python train.py --num_hidden_layers=17 --hidden_size=224 --num_attention_heads=4 --num_key_value_heads=4 --head_dim=64 --intermediate_size=896 --vocab_size=1477 --hidden_act="tanh_gelu" --norm="layernorm" --norm_place="pre" --norm_eps=1e-05 --positions="rope" --rope_theta=10000.0 --rope_fraction=0.5 --qk_norm=false --attn_scale=0.125 --bias="none" --tie_word_embeddings=false --parallel_block=true --init="normal" --init_std_qkv=0.0253 --init_std_o=0.00434 --init_std_up=0.0253 --init_std_down=0.00434 --init_out_by_depth=true --optimizer="adamw" --learning_rate=0.00211 --beta1=0.9 --beta2=0.98 --weight_decay=0.17 --lr_head=0.00844 --max_grad_norm=1.0 --warmup_steps=232 --schedule="wsd" --decay_fraction=0.58 --decay_shape="linear" --final_lr_fraction=0.05 --batch_tokens=65536 --max_seq_len=256 --doc_mask=true --train_tokens=208600000 --max_steps=3183 --dataset="wikipedia_en"
MLP neurons of a small language model. Each row is named by its layer, matrix (up: input weights; down: output weights) and neuron, and shows model dimensions 32-159. Each number is 128 + 32 x the weight over its row's rms, rounded and kept within 0 to 255. Numbers have three digits each.
After each neuron's rows, "fires on" lists the tokens most often at its 100 highest values on Wikipedia text that the model never trained on.

L6.up76:150120111107070134089102122133075136093078146189118129119085187138134104136158120102122133126123162126092113119090087136124114147135197071167098149151145083105140131162145122137098124135123132129109170130090121112162143123103123100108143078120091111136118070146114107091117204164140181111131122084108084157128085171184109127130118111055139114076120174124117172104165136083121109115105
L6.down76:106147130144133114148126159074110135115159153114113104177179114173122119097171192126131163099159083142163148118152205158147098095108097171109161147141106110160131096255111150124085149098162113120116120139083080107129092139103122138158139142145113143129112129112159093123085141090107150135112161182132143115137128105095118154121198166102080138150129151110136089138103133163155118149157
fires on: "'", "ely", "w", " first", "re"

L4.up336:170130143106074242134152146149110174110158151202129143110092163145097142203145163112131118138152117119089170102140151111106068169153148182106162101132127110133152083107072136087146122162126121150091147101104154166139107107094141112109144134091068142149141100129089099108176196193163159103126130119131152107117130105141137102107098073116125146145166138064134139122127127134104113117118
L4.down336:105184117128151160079101164129091100207085092142174103106149166147108146160069148134176110086163133131131126118147110153122131123115089092091184119199160114135126135128134104057141158096141054161111056114126173097108141126155135113123091143138158137128137129121142170103099160092103116144122121147143135149120057150135161135111112128070145130159117090175092098170121139170091118108115
fires on: "th", "r", " years", "m"

L4.up682:170050156123140124115126148149062124163138160084092120143160098122040118133156109193118064188117102140113139113139131105132097129141142072137156113200126086107144042095089129132144213137099180101164163137137198131100133135188117097084118117146107084126162118071151116138152145087201108150106160136129139131144089201095108133156075044152117124133134126110160107101141076131100137093140
L4.down682:197129201129098159102094103177079082165146164112122098115101112091092151060164140161119149187092125134166120127150140112123155153132130163118092167138054151140136098158097189130229138142151113121145149116144125128175107101122136091088087097164110129133089093078169151188138117144157125154162144166139105148094146114053116082123083152098133167105116177132104133056109155091155133164132
fires on: "t", "h", "w", "ut", "s"

L8.up259:154093087172133100092139086100154074135091170083116137113160127172165123115132054174121133124070096139117118154218177140130121092143115139136090117188073137130129138111184143102204109105132103144117141135173162150167134157169184134164163065119105127081126127123118088156089103178140213122133141109067132133133143185115145136119093077135147121163117113086064109104151114191166136141119
L8.down259:118153095149135151192104130173183145100091115097150107082076174127122130138079156167125132143179127145128098142152096115132128086137113126089154110087237176083144158105134082175121056109112139177168151141057136193117130103071108096131118076112140134105100121101117141129138118157171148139136112078141118187155145196124111148128144156115142129082126100124199128101139094103075142182150
fires on: "m", "in", "ers", "b", "v"

L8.up57:171116129115104150091079103140100157075140112153159164151161195102060109124115107138123060141103146171159133118203136116128107136162163089173151106218081104115174139107082178075182077120124150087088172099125087171143176084137164167109100086129111111143099099068143124116083132143170169125153150119130156050086177145104119054124073149131153171114125073116082185157120126183125171107143
L8.down57:176139096102114132106128156140149097136124086144125165129141159048143116153077184157146170111092178152085131079167141093190112086151139135091168133194102095111101180105078217115195082133103100120143168136113150113115133144145142111127163094109114088075092129108154155140088132141172141085143170155119103149122130091136152164144088121122153143150159127108107056050133175175208113062123
fires on: "o", "r", "u", "in", "e", " to"

L7.up871:163125125125105109083162120153156083134115165165092140101161152146102065129158078150183139204033100112140111130099164085093075119135122174167065081131106072133088095113151162118188111144152122088181154167093110127155115101128109142141132127124127080151101155127075133110104116159107166140141184179146110158181121177123086154066124099119157140167095153112109091088144166087086182143128
L7.down871:163145140117133136134128132176070069115104095177105084116143159151100120089119134106129167118147136129104103076095141149184129123117118164085128116154103169139135096095175185115097142146125116150118128144069135110114071175096106077108167173123085090168151096096124158147146135125171148129066088092074208108144135080116144169165179064134113140122139066151150134054192104097093120070100
fires on: "ep", "\n", " Comm", "il"

L8.up221:094116184108119205097109090116148133179136172107068154072166157094098116089144117179152165117125141162187156095125147156111123137133090097157099109131084087139144145099136139132131151097113120121153097151130102090136086114135065086099059106080116137193178135121115147130081153126117097100121114142074086175160133175152100118150137101156159121129144120082114150118164118150105144121164
L8.down221:192154100086171115149121120130092135113087075090169075162103175173181111117124161054113090106136124146118104130138139167151149120100142069085123132078183164111115118207165172129124178119167156110107167109092118106133110096151102183127142158182111176087140098093183170110096165106134073106120057167193117126092158105109144109101111057129130116169138100163141123146136109098110104198100
fires on: "g", "d", "'", "ing", "y", "le"

L7.up853:210134170101110162140179124158191123126175100098182156129176146136123133118128064098149124141137131125080144163096070105152101111089124062119175132188125142120117125129095125119122166155131103099076191110127099139092165086132100042132125148153130126098080163106153091150138137095134110140072144174071136060168164138106133110159098082162095132122104100102115058154134113138097153178127
L7.down853:147167098053064153114094131141087152118154145074103119111130154160191108152168144139177093076120128164048167172137122090173088099125169090116144096118116069112134156049104110183168103155126122162141148092139086143105125167147161093151073139104111074155100120135112146129106138145163133152095182121079088132134161122124167119105117139137140213121125130139069122108100125114126139118164
fires on: "an", "ast", "s", " |", "and", "ic"

L13.up556:151096142133134137103119181159179178117147136120072141124193124151172079162146109142110167182141111126086148139127094108091116123158102086144122141183164088119116064163142141124091108106104080123123138061150131172101130066118104141103148084102111115191195081140165080078120192180148157100115112152184100130149200182093061122102141104141091078114169087111129140146158109127142137144112
L13.down556:161164181118128109118145114159143111216120103131136146153114120212095106137151141124103103156134097150173171122136106141039215084119175108128133117142189154136075085187183128133104150155042096126157082165122117143086136086071054163130126132124155127141148141158102104092129111122130102062118088159132097149144122180178138144056113107187150115131129159118162158169105125143138189123111
fires on: " l", " L"

L7.up595:164141137078073207083068106137117120096200127161155225139086146188069032162156152149134073121119088120145106124139114124137120148149176140161136136167133102112134099117076150047125161158168154114106131149100097184164149117106114096083156126100096085179106086138143162103126122136091154068050115141162105122143117150144143134104039106112149177138151172087160203117119117097086142118122
L7.down595:142178113090195133141136144123104131167095149204164108174156109131136074147109150152202093153160060152099084095093166140108163115143087157154175179090147150120159141091092076091177143135117095112138121143149096186106144140161083128073190096121078142138121134125127113158120129149096202096110120128153120169175094073149091141075162094109137140107118092140102154116082107144112121098146
fires on: "th", "st", "ath", "nd"

L9.up122:156104169138126136056158131132124129148140129128156113107117157157118112101087166170133097111142085157122095110133122112151059143183103052188132145202087102103106129090135156085116189166191084109129116105152152104175115129137080082092131075153115133208136082068132173102103117105113131125085163120127134145131144162073102120122037081124168175227089124103138166072109135127115083125080
L9.down122:143131107128122135076093136161126096140122172161120107163131110128114135148110148215114138144157141088054166056129122079128119105098130090180091159151123180117120164118120108082103125141094133136159080155122130095083151073137099127092095196108152165150105111097119113140125112124093104138101113110139163166136123136128119123146121140216129167157140139122129101096138104123102139128131
fires on: "t", "d", "b", "g", "m"

L7.up815:111113093105143094110145099094188087120137092080165114138099191066121083115123054158137108148098132113141133166091076122130100174135128090091100155111109159108184035122121158073140135098159125087125162157109148123150123081163074107122170099091186144117120121167121128138088113146147135148071149091182121179151135158137128116181100133086116086145099123109155055127114126154139115111098
L7.down815:105174091156120089120111142137079198121146076150052092156081129147207139138160194066113110122136150130151113140142130110155143122114084119138170139157154081139081153145055113126114092174078177105155144153124116080089128107093144193163086123106059114079113192092221132085160150157103089062146092161142171119134083156134131130118080125161146096183105134149127102125140117164106167125116
fires on: "ly", "et", "y", "le", "N", "S"

L9.up679:169080131134132148110097107107156131115107146136151126091176163071118159120143141170132105134127156141155175081137054122136083146088141094152140140136188166100171124135087114144165106130125151109138156120099162128110159108207120131117136098105054137193158089097108085128105197127175135141129209138159158131205118130133070113129122090117121157148155097094160141157088124165058079073122
L9.down679:118100161126164171077134087136116165130146190109129118108141037136130138094135077165120145148190183099126137076140137159120169152082183095111075120118111169136151195051111154134133071128174105147114077155106119112106115156143148160140114118151175150115151105164094135164113097130071161122134103098057120132122077139124153122120133175121124089091155151116124092150124120164179153105115
fires on: "m", "w", "k", "l", "z"

L4.up428:149125131199110087168170116124174161097187151146166144135164128104146108131107195127115087105152090104094157174094121096121122177138111122111115104121154159246099151120224073117132121138135136109116140107100150096172131130165120124161072136118171140097097133127187138126108138137116139127146005174173114133151114168081151115105137094120137144103136115136213120131094118160142119130145
L4.down428:149094140194177161139098098135104118121073120112162104119079153184125143094127101115118168132109144098115122091147113188109146158123147133158118176126085159189156141166092147180089161154129120101143129114178131088118167054120127189127123111140118156121179085133119111150131105043143126117107163087139090143158146107115135124098166132107107126138113178112154153175104097142122111171083
fires on: "ac", "'", "ig", "al", "i"

L8.up297:109135129146135140101131137126146127076166117109113152094108111135089143138109099116122129156080147165139094156151089124125138093125142128099147126122132093156137074137108081077105213148183131131127135204074149142110203088155102139170149143105128119125134185136159102173167120114141148166072107124111143097129125162114143155160081083182141090183133070141140091182145078134124135112133
L8.down297:148157154132053132099079177179070123147151130102148131156164143119171112099111144116168117137104158131157175098053138097142073123178126140121069191131069161146161096122120121079118082133096165180121113097107088165120104163124169106106084125127055144096125149141136133152101128148129113161123127140141095152128139027108113135110186128074166173066164141106112166106105136105102119140138
fires on: " |", "s", "st", "t", " of", "ing"

L13.up84:135102124099104086170162112093119105116121122083090123114127160135069096097114123127176070167069093131138131118122102139100085117200089128239163029112122116097194113106096167124144085150146154089160139119139071103109103094152144066110150110144095143154130080124120113134100116109113086168105139147140140176115129117139083145098107119103195166163100198107143146088164168120139120129158
L13.down84:129174158148159163163108132141076097140097143206136115166107127143108054137164137136106148117159129047100097138118160125137120132116163125043115152134179196160157159165167068192075067099133157126069169180124109111170184156136119134136188181097153088073153159155111098138155110126156094085151141101121126126094102083129176137191096095132100058096120066161175113098069114041119136159147
fires on: "ep", " p", " Rec", " comm", " ad", " Comm"

L6.up154:197102170061128221114097114126142080130133107172147139126146129144164092157118183113126097153184110127108170131130101128132097124129158128171098141213154155122151077124085150087095151151177136125103176125099148180129150130090068098089141170151091110162134082090090103128158125091150164099113157155203102117110062105131111105100053098156095135156192117113117170157123094179130100067160
L6.down154:093153165108144132148107093130089153149132126104131105084094135139157142127091196147086130116125096154096112137177148169082160114063121119136152145103119162128093130052103135091106075149126112236098135171131143141109173169171059151136146111056196156197107127105156128100154120151085100168094064155108108171120086156170120161146137147099138163210115165129126096151120125126099202149162
fires on: "ast", "th", "st", "f", "m"

L2.up721:118130105127094162100163144110142127172125099166150147159136158126116145126125141111132138137139039101136147153124095106108168199150144104114065137118178154147102098125155114099141103146120160043156125142123119147089144138172143091117146166131066145137084173124113096112136140155073148144202066145171078123094149171126165147032135127103101088064153102104154157069067106078147146166134
L2.down721:138135114152122135178120137190085104098139137083173103141172108146159129108165086182128195144126134137084137098135133234133131128092075161130140101129091060071128083086112149121097113092130131149116112138097177099107134103125127184090109122153137177116170069137159115153150078145212055131078122061153148131147151143155097119133121129122135116154113122123145121188141150168149140137094
fires on: "'", "ical", "ative", "ort", " such", "wards"

L5.up348:131154137058083121138176113132148111132140111120122195140187190090053125069115086107165172133130172135111169117150185121190093143152159087196111131152175146121129122126056177105114134152099095080102163147157087163110125109115085134100155098112123106122154135135102074072121169104150148100168164149104154072110139163163136118089106115096103102186061135116084120127177083140180172089156
L5.down348:172155111139056111083132117137126154160128119110108146129150154104062113120127153122156200109149194128100190151107106071149138187116088182119094144114100163127159098183153173122148123211091126129074120127123108143172086162152220135093120154118101091087055148157076100131082154166135106129104150156111143100142111135105147119120172109121176110079138178117067076077136148123170132096130
fires on: "u", "i", "th", "k", "o", "ren"

L12.up22:123097077134138092080111067136165110108105137106119128126120171140137118191127128152085150122156143113165143117169112089135128171158088105135146112165094087087230071130068140135099151114157110060138120124093074119171157083183097129108136117135079110119135128087123113096149156120122180116136150109197090172125154143122117146135112162143167104187124152046112130141180192189152167118119
L12.down22:056139122145119098137188167103060159127112108149143059123156081144137147158126112184140163109142104192111107151106136024106086105133152140076126068135175101094130095085162066140173080135154127173130127142152146064099114149100210124087124149137113125116107131119114119195161123167150086134116211157166141115072170154099061175167087107119083170121146139148136145093114132117116103158112
fires on: "r", "l", "oun"

L6.up377:126119123154088113057091132138153147090061121143124159139119155110144073158179136144105127092139150171071144121113088179192139168089137101139143181094147137210096120086138137118143115084160105129148154145066123064137133135128185125101127137076113092171078092133229110125182192148077170113095179138161121116105122191172163108131113098218128143116073176106177127121154084128109092128098
L6.down377:123121069188138103152123148108086133162196137185125132159183123215119114084165188118112187122109125145167130067134192143177059152146145133158093106123106100156149175205130147149113094142125132107086128056141089098092105172147142127094113159155122193121170124098129105145078094105162109126175128154152128116154131154093165143134173168141107152135166100178178106139100111124126123159133
fires on: "ing", "at", "re", "n", "mer"

L8.up35:134133186112147153131135153139109150131119165117117202147182096116166128138118110143243122128118158114117165106093143054191109113100121095071088074135152142112100120154129062106116086087153072180117128174158169189140158037112155140125176167163132022118135182128164128153103146063136156122115133187105144114142086128124109121048155163149126094153094139115126059072163040113094112059091
L8.down35:122172045088137120139113125158148084099144119102182128132111122192103067127109157150065138148140115169156155144134131172139135123146136132097127107117138137250185100129129165152103144158133171174123137064152093172140112161178125123067135093157100132117103122160176154152121052126177149130124120121103086118148242134110052081126132049105101123138109119090157129154171101158171138129157
fires on: " and", "-", "j", " to", "z", "an"

L2.up725:095088111159171144141161062117179178126207097084096135130158150117094137153109132150130092117099100146090109148161098098139104126168079047164162077156182133130206082071122137073144155170130147183156154152076109116164187059201090126127125132177117130134159142100189077101159107082169137174094129112107109143122126149125066151129127128162104111094123078125122057143169127148165161107127
L2.down725:175179110142120069130087192153073078172084150161104108102119156137109103110142100147105120161117123130131174112114136221091191118099133116136081184102091148173102128087138169132127120123071090057103147076132144127073091192075157135164138110102122159138135124134097143140138146152142132103136054114105176124097119094108182109162114154080145154150112151130080180131108151130076130122158
fires on: "ed", " of", "le", " in", "ing", "."

L8.up139:138090127102142125128096105132110120187143075129118179087191170052066125107112077089088149158000155185159116178146163138086114101125114125143130130125202129150162107157100193130174137145085134125126141121138144114144165154188121158138121088081148089123157121080078102078100123130144166106113153099140148098155184118178048108132117111130127148146147108093133142172099162091119115101121
L8.down139:141108087125122110096057123136149070111146137142148104193143088137121066089187147186143149140107131150142130060157142145090154102148141150102136103092085146099150167110096125143137061098106127202095068085158159146108185135096142171099130087157112146129165104121125103151107122132075120133156080143144079105115208127138152134121082126103108105123154165196128094113103073176131156090178
fires on: "l", "ell", "in", "k", "all", "urg"

L12.up32:141077107120122129127089128124115140195179159082156135123133095142153055141156101103115136196078170159164098096101063103128099098132122119162097073166195155154156049130092149081155125125065152134125103126071100102138128102153142140085149132133100082139163131088114135147129165127097176130121135145098096094087192114162124127130131059107142067167134113135155166132103095123169120120136
L12.down32:157160164143170065121100117157154144159141107111118159148177117088143128130156163144097111121117131155117175075144064116114150075100150086133126159068096116146092089125099126170104079166121119206140149173135151114079151121102193211161105132100095139141171161152140119065094151122178098163112117106144118125159170175136120135086129093128129145114144098165127111163110082107102127108137
fires on: " l", "l"

L2.up186:165130148180123114071155141108115156134115160183120083097108153123147114081145108169136102159132112106108121122117106123116129151112131094109187144120174113115128131087140117098087134058123116130121118170099145104139148176158164110128159135122101154102114164147125117039135152167084124150142108137076083107160190139119148122107108115167119091074132147101108103086165083064102142085144
L2.down186:108147086108102169174134183163154121152118140122114192126181122126134141161163089171125189084167118167178113113115163188092086159121132109094123122118080136065114102175149165131163168180102161171146128123149155122107156091122160121098101136151144179109137112105178082192155090149152101160118131113134125130163082108162114184107151170150149140143139165135172136131087105204136125211126
fires on: "'"

L7.up541:174109151088173160167183085053120103074150083150154052175202172167103111170108095115163134143135070129155113133148134075167129169172139084046126152133072127102163128148155112119119102067091105171114167082118098116143149125145128161097149113142130126145123112109116154134160158127090113147086121169168142099121131145122113139147131095095173146126102154093115114171149119066131166089135
L7.down541:112167098212158152090116113184209080161145139125105211084053184096123120114228204162155095112172136111149124087116132136103133141109076153153093119138180096129078150156112102091132107167153104172136130132108171165129143116111111124132134071126151106155137091098123181178141113115149090121144115123125142124096129135150130095156149087179114120157147127139124161089109141120154093122136
fires on: "es", "c", "ate", "i", "ed", "ated"

L7.up759:120079154158180179145155100135167145082131158089134121087131196214152151181074209154116122150105149124130124166142169147147130118128132123164172154130149157121116064139093122018138139121108119151096138120112038133193119091077169163096130089163154078127139102140107102169129162130107114111085113143116109105110137165080191099131120132143152130187132100155124149211165071149139128118139
L7.down759:119090073167140079133103132178100138119109093153119113170122122095127098089153041120144169153183117115078128126079102113069150124105105140163101166178120096165110137163166115150129112106176156206159159113137178102104089133091108115155163168133055147088061176119117168126144099098146121118141123131108116157151121109130090150150149072097119111133118128091168186070168152064111149180096
fires on: " form", "and", "orm", "oy", "s", "air"

L4.up805:108130105077091112155117135089164165174122099132138153110182141161108115117110162134069167115168062089103152132099129092107130157156134109111087124182124105163121140117130095112165046120100157058076110132185114154100101139144115111094113143129090153146127148120214117137188108179093114125133089134136138074110116176091140094037154121154131102083146085125168129116126111169151130142148
L4.down805:186108138140187152118120127116114140135151112163064113148143147142149153082124139131149179137114123154168119112127197203111184166136107128191158115084105153183149140090127139159126154111114139115146107154138144137095141068129152121111114131119099123164125111169103106153141118081117101111071188109173122140122163147130195083120096129066127121162095147133171138181089126111152137156170
fires on: "'", "m", "ing", " main", "ort"

L8.up867:156170116119078142163147186077119154083167155119120148148140124184111060162154122139149075186060098104149093136101111122133100192126088095085093134127118183138116140076107136091120153144122135098121160070215079122137159116195074137091106122140164113170112100100131168186126129064135180146106125140098192119109170202103137131137140094151111085166171079142132101130145076136115118090109
L8.down867:114170110178148120095054143200155101158152160164119117035077129094156147040154162106098096086221132104131136137141135134127130137153165129182086087130176190100069156164141189094122140154151126144166076095145127090131127134189112077122159136132134118121117098177125108193147147127156096148075154143136058113085122086102146121150136137149148082130095145095137107083077130102131130192150
fires on: "ost", "ed", "e", "i", "s", "os"

L8.up241:138104069149135104065107038164123144107129172117063171078143114135120104086135092129193122114172112142132072132150106100112121161173082147194143125147126093087184128112155103113161134099135123142087123113159140087142131065156142164107190095148140092156122112097130119131093108171166148146097145181143059132096169176082111129151129128138179161140105098146107118141122139156096162153130
L8.down241:147106131094122108129124075142152175109075189172167141136184099124081117172106115106107110163170129184107089155095102106066164118061146078094089053162147093131192190089127121124179125097141114149117144166136158096138051142117150116103168130132095114069135146135132065105108153150166073128108108121102143107140185047131115210123112145067054135090067180194123136151115140158147166090116
fires on: "pl", "l", "r", "ap", "te", "ar"

L2.up296:057097120157142078112187100162147104162161148064099093109159145117127127086134190123160098146135129138129187120155135125133145093112112054149174127136138115142142115110095093109192139138115109084142124176085078084174163088155132172121152069151087085136162108094152076126156159096157145074106111157126158120130189168124110123126088139160150073159101113111131156129123115141193162072173
L2.down296:144144142148123142108111129106114073174200148130118171127130138128107119064158117134131141119162121115139085108169139170133196130125123122138079114130127154159094130071119154106107128113127111148133130135143109151102072129108163121100107108146116156121116167137075137125118090104125138132107000161118116113101118108120139143136134142109072158127091149159124116172160118141123133119127
fires on: ";", ".", "e", "al", "es", " of"

L2.up602:154096160141107115130119137126128173134132125140123122146141130130148078144124171115130115171111049099076135142120147128092166179162149085095084132134186119150083141062204118101181098113121149124115141145090124101107155169163146080083118126124122164159125163132140116074133137146072121143190089124135128098123148140071185153067114103137137094084142105151143094126126090057131131133155
L2.down602:155170098153099162145131123198137104110111162121143137161168117157135144117143103199127191091159164161111146118127103198102117154121079167099138089113120123081156096180116151168108208168110172133117146124153161120117147089135146146105094144174138181087124116106156065194150094116176072152092155075157137165167120134143146122098138109153117124131118142069176154161127116210136153165110
fires on: "'"

L7.up666:114089133088138135139129074153163155112107112135163139106163137111113098112137068128112124132127137114120132136153149106119107143113132163058109087134136141096217114111109121156184144104182082124117172081110119119174155070126094162098175162092107141159145077129140058100099149145124090189146169141146139125136128192165071187120151101066120153186101150093114142125140154094085076094118
L7.down666:122135108121064109105158092151134103150163160098120104126165100078122155133099114150133145174150174131134138164145184080138127116120140161095095185102107136128109141106171189166134154170057144110126143155137093115115140226155184112052139095126130160087107161150156109120117164154134171121135140130136137091169142102095173123117124126107110083098096176071142121188088064159163185124118
fires on: "m", "t", "f", "w", "p", "d"

L4.up186:112140136097118188090158070188079142136158141129073147119201195074114143126132174114164145193112152126095164141112163129109131115176098097143119139123132152116134090183094103171137126119110138093162107106146093073144092080153107132101103156170068097183136148074115073076140140107097134110135106174086159073116092172121069145117076107093109078141162105123142148149138078135128115044166
L4.down186:136135151102165173213135145076085171190149063129074130160107108097081139119180104132046185142120184142137199149132140153138120140148105188114156092128152125090111150133165087058114093089171122152148152118067155152106128156126141097128152084184126123163126202135110091119122057103169108131132138089120158127085165054140152112127115120150091099099099151149126130164141139120132159122147
fires on: " of", "d", "ard", "al", "ex", "x"

L4.up736:126112139186183092109087034149102103129109126105110162126076172122146109115124155181156176152115144169121118116140142080099062112168097128131135128183129067104105081092146104152163069075176062179061145154091150154154166122091162148148127074171087061140110150129115150140114098160089101158105181195077088097131155172096176110157098115108148101105122122108086110115142143082151127139126
L4.down736:105122120062176073127144159092086187144136164142140093084224140147163153121095116113100079141124127062097106147095124133151167125105180202144142094108112194181196139145141103109092125158133178152153133129106142056070129147132201121164156145083117134087081145099188097136093109144093131137122127125117184126094120071110129150091179116138164154158112127160091132121142111161135123089121
fires on: "pl", "b", "l", "ol", "le"

L5.up715:154073083181128130100183058114135127106122143109096113076162181131147071124157109180190134110137084131095153128133125118126124191125069113132194099202070118102114088079122133149187165085134136144126139124080144145119145081124102121118120124175128070117138099140130108216125136121135208126124158169079101158094166199075082164118105074113174154166094134132100184120115171115145118161092
L5.down715:138120106142179113169112096135186105064040095133107128112118112132098122078078181096101148098148145160058067123159128144116171144085130143099207125155131130098149167107102124090087093129161116125133171119154121136173173203140139143145092153163159071099165151158103166147100167152169132139085145145103071100122140167174086138055154095067160159145130186199138102131162131141096102123111
fires on: "l", "fl", "c", "r", "f", "m"

L6.up9:160053119138088194099108130156081115130158148154113193145169195095100076138113128106225107233101070130127145065131188128124113125086128151143155119149110181120121118128121148092138136162118196143088117121103157142109173111118099079089121119163131126198158110100131143133143149087136174120132123175142135115115050164079148139149166098184146108118131065124150196134155092096078120109121
L6.down9:110163090140099117151148134135117199156071151167149089082089079132147181174171202151083122044150118148090129142152120117136133112187112142184098139098105132102146153129086118097099153143177134127127160147127098134103102099138125131069165061130169132076125134113152132146090145109150090107057119151066110152120155118203078110116104155091158078205178171137129096124102098162153186136110
fires on: "m", "b", "ord", "t", "all", "f"

L6.up421:108129157126141136080140109078135092063183165144085167098170108174119086157143090114147121101063131135090149141169083140112113153134104083120154084146097127084154116094155166096110199201143163125101150201083148135121146116127123139117151149149077108093128128102131081124152157050153093123031132136092135120158094168142116158159151140194103081169085136130130090139116101145156088103173
L6.down421:130132094135072152079158203116115103101111097090146158178085135111103136144141093093145112127159143105148117100127112139149154157112104140146146165084155181124075171121160054119110165072109147185147133107103171199112109094058123073114136096041114073093122109114144106095093155157152089150195105124198154169143165065120137127125165104053117088104163116097130122160150093138119111130135
fires on: "s", "'s", " her", "p", "ing", "ies"

L8.up417:186128180128169130123150127168061135141115090115082197086175122088157121126128153191134121110108169104114128127114167077175119110120125124060066075126165145132105134148101129128180065110127087139207096127146157115080196109122085117112119183198104116136162117115123101138129176081157143050120132133141139112101074136133126083066124140127142116134099114145103148076137130132156128087185
L8.down417:109097090104121150152126094117128136132061129074107062114068149146073159100134148062106161017147111148127169165156105219132139148066162103174158103150146084158157150159100117125145174136140149109105144145133143131116090095122133107116138102141174134089142101178165123066138105158164150170139114137136082162106190121105124172136118129147113142066165059129131077169120106166128199179129
fires on: "-", "ial", "er", "j", "id", "ed"

L8.up568:140107101126118153141110074120109108146125117132099122126118163144099155131093118149151166122121085111112118164215177109146089129144165120136100122225154112102131116125129127117105084097104060108148081125177135108086111125153129087160107086095125096160113127152108124151115142168129221082092168151123080048100149189119099115188115038106113141209170148124081164145191135172082165112160
L8.down568:148117112098170100150129135089132149146122077096086117103123140109148098129107118102136178147206108090131077113152161116189101112096146116155154165143082153160189102171082129080138095142099178145090159146068131127138111094131168128052118074163153069078130112154121129151201127132115135111159134094137160108090215166115102076132181145103152115078076182110120133110103200098148152137081
fires on: "m", "v", "am", "h", "ph", "b"

L9.up206:167106131146157127103170113141127106118128039105123124073129107098115099089157079142165112116101136138145102112124100092111123152105108110107158141119111161097190063120127136121120113113119132088143150107156118103181180105210089150075147126105139117153116103113117110126103081109121171122048135109156154163170167140174138129174100133146208124148124091116125107130161131117134185114146
L9.down206:139146109092154120187069117140138116093183165105196140135136131124145141128063156096117108154091171096136090133139141108186152080080039164128070132175170147131120194138131165162124147068131120108054074106112139123098046116103153141169159125148109108099125165098138143090111169154140120129152051132177140140120115103164133128084165146119049137146108088156116146117131152112106151189104
fires on: "S", "s", "P", "C", "N", "les"

L6.up515:128099121150083116110099133130135138117061106130147125122092167148153093102117157072139137091111144148088095125096072155181135101098103131112055158104101142111122119154148100138118170134164128099166193116058142089147151149156165096117132110144046112145141069126255125120066204193069165121111123105172127133120074144172138157133126139085105132115108160158160131139155113130136094134156
L6.down515:109187132180153121168100117113124110141234122164122152138170118164099136112133181166159144175132155148183107100109147192166008156164135125140149102157118139169115123186143148106081150110115144115125103089111107116111111141099157179157138162108135136158111148116111156135073131073144144116131151186151108113173095138130128105105171170136068115151140094107143097128048183173071116168126
fires on: "'", "ir", "re", "iv", "ing"

L7.up777:131096123135140144122077139109193145154125055091044161089129141121103060113113062154180202174113126134160169179176136134101118130158155129146114146128088119135127124091102122090141143085148130128107139106116132120093144115135090100138153131123150113151153148043173118188056170130145100154059152129108112134163111138103064122149181106184125120145160050105106106122123119196118069120108
L7.down777:119087126103156184167132118140066113131151142130123185073102156120102147063074138117110043082097109125107110110203157152104151092132094154086138145083169112120207163119130132128151131219114084134104151150168104177154126101176122162168149116121145142113149128154131157095114092095131171113169151127171119154095152139204193177126064147065155129125141115130133153182111091105148196134134
fires on: "y", "ost", "ort", "ing", "all"

L7.up709:163137068113141100069144089095114121140161141137098161120154116148092156136070036125126166108089057165153098156165087132182121095131137123129143168122133114101123156137131134132143140116145100077169120125159172082126099093110085066130077102151089119108077143123080057178147133152151159089106151095124082137145109168150164125135112089135130117111122143077131166172124144244149075151176
L7.down709:162118105135134154134147161127163186137067102103150117202120105109122106151150169162178098084179084167107111173146119142132114107108147124108152110141175127107120200102127120144150137123154129164149140127119137119149139103110161142093189064103113114126133068124131161103144157183182114130105129113127081129033152116076083056112107164181129078127091091143173172084090107106203117135114
fires on: "-", "in", "e", "b", "/"